{
  "n_head": 2,
  "vocab_size": 2048,
  "norm": "rmsnorm",
  "rope_base": 10000.0,
  "rope_fraction": 1.0,
  "qk_norm": true,
  "attn_scale": 0.11,
  "extras": ["capped logits"],
  "init_std_o": 0.0468,
  "lr_head": 0.00911,
  "grad_clip": 1.0,
  "warmup_steps": 30,
  "schedule": "wsd",
  "batch_tokens": 16384,
  "train_tokens": 110400000
}
MLP neurons of a small language model. Each row is named by its layer, matrix (up: input weights) and neuron, and shows model dimensions 0-191. Each number is 128 + 32 x the weight over its row's rms, rounded and kept within 0 to 255. Numbers have three digits each.
After each neuron's rows, "fires on" lists the tokens most often at its 100 highest values on Wikipedia text that the model never trained on.

L6.up114:105147139098166093115096098079107089105076151108198142105139112107043085126163133163133133140096191119178083112157121133128116082113105111189165180087106119109179133107120102108112196142142121151146168110147102153076162180187175203099122094185123154071097161123147117120115088162115134106065126194153112136114114141041135172161142145153086123113086122099156124174113097177115150144150093115132103092131122169147110202159124089104083095152131148127135144145137120089147138129152131111167135099109141123149130121162147153160132106136075114123115077197067109178103073155145183184
fires on: " However", " what", "±", "Species", "m"

L3.up271:098095117154124117193157142174121064114058116162151103126061141125141061117102171169078167135164101111118174143098134139073142104247160149128112099113130137184168112155170207116191095149115124150122094097151132115133127137134134126090121094147129144160113138076149154124131082106112161186076134132134116096076119058127104121094109086112077154139116131121186129105143156130110130090142112096111123191097135146114166101121083119139123175082131088117176149103101123179151143141109145087130140143118165147101173176109049153118174043149094133131130145075121186173163110116107133162
fires on: " Park", " district", "town", "pp", " Town", " County"

L3.up670:055165152128109166150153092126136115139155090189068189106135130122138160135079155130155132056102109122118126147122145070135146108160078192073149191169207161137136111178123155137120113152154081130134069152130150111171156089098158139149131091103146172147139109138115118179108183166090073121115193133125106133078128129115099131131147098154082182089136124106132113114150121181107073094131194131087082155145113165177088160084150107141106119134130192155150162130091088186202139132120100148114181068149093114070124109183180086097144112095134099157158137136124128092125134111127166091
fires on: ".", "ver", " team"

L6.up545:095168166078115185094150116104107148150162138138162090182188146087107188072144107093113114073154147150098123144095078175125089141102175153095172104059081112097203103105159103151159157133162118125109133087129174126113078106143100169175097155106101166113104130161129126125151114174094119154204142120165146159147168103105101117194108138101123158125129119151107109152076098142099186089152144101139197116115103140141082120137100102089127157132176189135082078077127085155108131101137157137095140118166124108098126190130080203142163129155134076190090142146101193107141121119111141172
fires on: ",", " the"

L3.up514:127134071188157119135068153144125163151117124135141116107065128171131109136114146120165159163129190091065100080108128158123122146101130097102204104075113079161127106125224144160135137127088097158132133176101118143147092101171109110161141123166130134062137166120169096150193116087120082156077198143105132080052122102159132112143175134085131151102131120126120171172114126135141166108125085145176069124065124179086088133136146077153156110077167177144090116147107154139132092151165129110094147164101168083126131113146168120143130122143135150099182052157089166130116179189108094128
fires on: " public", "im", "cu", " El", " down"

L3.up538:059099117183092151081161128111107175125123171206177101082145129096103135107108111196147138143188144085153104120095131155185150101139151122135095144081123133141114089107160169151147163093078175133121162095058116160184124127141136174130132092159179089164164117127121072155169114141128115147089134090121150110089115128126063080102169180155121105093132180112111124094109121138125106172100199141070105166178133116121144141114086113178091150124160105092131151173117083175104120114126125103095114153155116086148155169170123115162159120210095103174110104088105145088121116082130213085
fires on: " made", " use", " due", " list", " provide", " office"

L4.up77:130162091094100192102153117117175084147100142085121093130158114160095127083099133148180125154165091100144120132103133122115086082142234076119074106191068093130185147095096092103145146166124111100155139113157108143124097100196108176115187110122135149112124135145118129136084120131058084126097140190128157110105132100108150069134117169096197114099111202154114149165107136139089078134133141162056153148163113147166143118132110123122145122135181171128134168156130153090094149140121141179111118146132184178123147123106168166189121106128138134099140151113090118145098112111031042157
fires on: " of", "ic", " represent", " from", "la", "vo"

L3.up76:131195129087123084146126133131147139147122125176159112171103120128073112128151170124161070147125135106144112140115172114154169113119153155214132102178096162186165125157098176165139154074143138089119139087098116160195152082065128176124079079114115142148055129159091124157130145118100080117168036070099102145119099163104104111178103088140154132084166162118194166107113139159117106123120186138110140131132083151052088126104135129151094113067165136110181098188115137130098134092167111153133090135164125132092103109117138126160151090111161149102204108084129121175140108116077105183
fires on: " |"

L3.up392:064204149138098163130148143111174146172093143130137120127126094088104126059114137140134111116160140121141111141101162152100126167176139042145158173140117114129145109151131155108130178113139084117130170135093130188114076124131149121128126116170082138157140139229099122078027111111084110146081131118157091126145135132137199187147149146116211093140146172113125120111092108112103135088161135123078073196193133119131122119153091056177182147124165046132155128101161137172158175133147094070121130156108117157074150117110140125181150117138152128134124147091101151140159115129097075097
fires on: "elected", " Cup", " along", "See", " career"

L3.up522:146095149112155093171134173085090123121057153150147066112132118135149123166141162126105130104140097110113120084132178161135166092098129092174138091120125173104144068168134120123139099134123112115105152114109149049161167118141135140091131067157177161179154173174127087150111116138124159086105095161122106174092131094179155071133060112122135142113078121098185167130135122175129140095117186174150138165124112175098095075117119098104111055131099122038102096127082118115113098156141151097149098140125139094153124119126179139096126063132112091104116137004114120096124087125214114111
fires on: " ==", "w", "e", "pp", "o"

L4.up38:099150147116116125143118137123135175112107182130120074113122106070118155148077180099125115114180098079112157103107144137147112107132172129174141166148131170094141140096139163094115108140066122126101082140100143182160196120127184117148197212164132119105063127124112113158100111137100120089073119169081126052149089044202114130082138133120173098080153182155133111111118173167110116107103126096133121119118087171106098107163138099144156139144170119073051143121118147168112154126113133137085199134098138074136161152132162108151166130133051177155191159116117149095121155084082096128
fires on: " well", " both", "н", " Fa", " including", "ill"

L6.up355:094160122126144112149130140121081107197134123131084108114080134114153140128137110109075159158079093152101134191105101165150129057194152138069138163106176150106148112130164196150090141127141121122168184184102168111095093104114111198134146153138150134116124136070113095197152090110102137129157090134106130107114166099078115158129156189141143086101121106120112117157093093126177115213144083126177096100161154101177124173120146177124125172098175110057141173160145158076105138071132066147138115160151152144176082131091119089111100171121086089151111115115088157109123133168046150129
fires on: " from", "c", "front", "ide", "ers", "s"

L6.up231:083110153156094179111101094060133151119088141158150109098109156121073097161063182115166127105164145153163117129132094168108101145098115132155134110144095039126137142107155143190064144092108047138158144132135126076145136116058140131148136095092120096123107081143136126155132155148122069150154145048156127134066121124159144078120117146114143067152076107139168094192135132100132099095096096121087133162119116143082107088092099111148115102097131084106090144131155137073126127114163228163112125124109143176168214109088127088105106090097129123103156132188145158075101123147083126167
fires on: "c", "b", "wa", "k", " to", " area"

L4.up405:138119109218141101136189146135080066145163104109118048161165131121112212129131046073080171148165160097142166131076090143124120143171140107117071103096147100158115101180113130130104194131160127100157126171093074159148116068171112168099198130142144138114171150120075158128092129186127161127125147105164128151103154084097104146139117153066133103115076177139147105125130152096119095114139178097116145144067087091139111123111107131125110128107156142185156068156137121137111111155143114112099153096084143151119111075114139118153149098118208118133091184085174110070109174114113145147
fires on: " Pa", " turn", "'", "f", " Bar"

L4.up615:111114085173088149045079115083118131169108117084169164139129087126135129073122155129150153124122119211134119079125149153128058088157074117121159156090068156160101127135138160183112160130099209124165095096184122137087145205167112153135130131150101159143098134145112063126135101093095131135076126115126123097117185143134073093071140099141100161099125122113146059133133093139140128167099200154139090114126166133135069093106142146092206111112116081123098139093137145090173056084122116139171162083091117151200149099160152131114121155124072169164107134117115111112123108138155123167
fires on: " co", " st", " tr", " Co", " di"

L3.up177:111177157167095077149076100089148147114131145097129165113118131142122112177098117168138120083128108081094172112097103101096139122136077154107068110125163188180130111085139164090114081103086095153211172111049105120143111132143134179173099102114165127117078106103134144177187115099148133117155128121078071123123152120192179108195131150112184133129141097149140130146151164158103125147102134103130214094106173155200130130099105150152136047133166079174094121097121095178160104121120121109111128089113112087137146126164195103174103111132120123122072163076140064141162161152119127130
fires on: " control", " game", "l", " base", " attack", " those"

L6.up725:121149106097140133110090141117150124205057106135141177137206113119113097084153056133144131158122197161147129102081129162170122174129098146095096182151112159099104131129088117121163084173152193147141142139155143090121079142093139151173179150115186152053085134165077121168117158116144112177090147147135139115196166131150067138193155187109142075167098081089156122183148134177175116189100131144118126087127118132152161126196188179148155108071102124118137092090127124181153109114141096116106143120075078114173132154155161117162128123161131132119113104130103171128138118128141106088
fires on: "u", " inter", "ce", "-", " con", "ter"

L3.up561:087150142155079146144133165123142145134110162106155122117105136148149125174086120175127150097138160095079127084089117112087111161195119148100050124124146142152162148114091100158097127200138083087178136124117120147092135112176096157144176142079122136108136111071104094134115145088065235166161140109162144123085140155178138096103142142084132144110093144135103142085185147176125138159167141104167148099166101091194133122137102175069144102053068051207108156143126141084155104126080104121144090106128161096138125165080189151164148113091132088074163109110151111130130152112152118095
fires on: " control", " design", " follow", " base", "op", " Center"

L6.up246:129089178156155101118110097069115103182073174167086121150138144124064169086106128054126083151127153128113122144170134134162121157178128105145174138144118147102191112111207160197137115134138148163193148101141182127173115116152188187153078127158129152119093113117144082073137151153135180137112158117106109163134144120128113107135051108078074131096143143161104106110093099108173110144168124160141174126168149104139070186087122104122132095150089137140115136112186086079094127121124131055147136085146153156125164151144130199116174142129108143129075169131135176117156059105146141188
fires on: "n", " until", "ho", " who", " life"

L6.up579:101122135097132118154162097103129104157120173171180113113166080121164142127159181161131079157170085135119086096111091159127207134153079145113113126139091128127117129134180150134115121155098088110096134126082159178196077131144070110151199119128174127169166124110095178107142069157112120110127202126141083106109166179162131207129101087122104110120125198106165111102069118165124192144130145138141168107118164180161136106147139144120096127207130116124179085128164157109058128150112128128125101121149194146144108108074173168101147153128123133117173060061096099116166138133178122108
fires on: "o", "s", "p", "b", "go", "w"

L6.up417:063103112143168157136185146121099162158115138110171105119102083097162178185135149145147097128131175154132111115166146116120149129139047113102122102136147176092047163123101164110114141109090159125113129078136155125046159184125118126131162125048157104117092109137096119102164129114097141195107147067103114094150130127075136126062140139195117048091107149118053145123130103189117188133102096151137099121128107175113120083086180202129126120063121167104092051134135110129144102129121074095142111113138132141152148140162151100133106067095098109159128098133067175128096146140100136156
fires on: " be", " take", " made", " took", " being", " due"

L6.up270:079111158152136133173134083091133175154083141120144134120174131079125171149131120141118111134156170172119165109109057185131150111094154139119180118150039130192254125105209127127107105082140092134126126101159110113124123121103114184117149141089150181095114147171135124146192131100144160126179114083106107154141118110109120139111072195105148169085090176134126141147099073136114111031136166114165171154093139077127121129093103056095087129148122129092164146129159100116086123075084133137120137155133096131142125122178092126106178141085119107171100170167125150098155119097096118137
fires on: ",", " of", "f", "iv", "age", " mi"

L3.up188:117177162115077125170168145076150137162118132103073135139104146143110114201119157132106064148114134147159118144092101129088182091132140112119104137146097116158159098110131154139174085112106118099060128133102152137157117139103154093115136132132131140128184075120133191186116169224183128148129116173119144115119085106099122082131149121144133120098169135143091170136084053140102118080131108117032140124111161156113089128122129230131067120138137136151160089167134111140125110189149117180150139103145113108104131107139123080105164054122160057132189179174129062090138154096085172144
fires on: ".", "born", " football", " Francis", "s", " Mc"

L6.up722:061145073145150091168138100177140171121145145086111125180099138158152125070135134117102138161100116116179143091155162150077184112068093115196120090114102126156165095165096139141148112107081104196169194125156078165121177117122164112143119086163139145126108099141125177117154142133120131125142151147117039155137112153162140205091114127127133163189066109123129170106078164127110199085085183178061108135075137170138104115159125141109140193130143143202129141187127081084118175105150104124133141104096151082142122132133111056089106124116110122091150153135126138123093123123157172146
fires on: "in", "il", "ing", "app", "en", "or"

L3.up64:143180147107123118138135089111166141160085051157123035195106141089141110116133131126088136106106136134117085112064124175076113132166067136174132176159099117118157100157055112126126129068136150108159153107048106127179100075127111138170129136083104080139093127167096156171112134086132105117122066118106145153106127168143100123162169083105123082133136106120149150121099121165108156148070188137144072133090154122139094094086115129156076119092138163166189205165170181155070095092117118119123142172158169172139136143123145159079111094127148160167160121110114116176140094104129133068
fires on: " |", "|", " ", ";"

L6.up526:067158099178125185081150080116108149134142180158070149119116139145061139128114144155136170156127143104112094148167114102084095130095150069135145071153069145187157052138166167178083128133106142092156145122095144148190140121122122140108146108067116124147122153129100092160095143090119128106152146115158154099150113183075121157113194147115125110164122140120105141111046158084133147102084146158146166150147174161139135172151164121115078214090142160171124153106092141155170167156167115083171133111113096106095140127091149131173112077134060086143193092166089114139095137077156158090
fires on: " between", " around", " during", "app", " in", "or"

L3.up311:145122150128066120066203110122170142152166100098180121188156162168130167072093115105091106160060093157088033147138125177135087168097145073102119139143132127121131120087113159097127118123080129101156120115197112127178164145098066166144092162117080106113119188074117119100106074076136177152111128093154106099132130142139106123129130163124156177100138155107109126165132131143161157116096132128125125078121174097126099095128135139103142163052145086186103077182121159111094060050105137112086152102088148162134109131102195130134166129093138130081151126095133144137071157150139105158
fires on: "ur", "y", "u", "ge", " region", "s"

L4.up5:099112141109118143122095148106076106161147071137210158140170132119125133134183152149149071126187112084116102138131100137132096103095162102101154089151151026171130160131175202129117122192067155142077136116094069141130120175114121180149084165124165136176118093125124099161098110088099170128168132103118099074127138125154119125133082119139160127137099178141102180092117120140089151061099138135166139113141103163144147076102129141088125155143114133173115087151156153141090075115124071138162136091168061128107109120096126058150117100084114079096141071155118116120049154063126182152
fires on: "s", " Mo", "p", "y", ".", "led"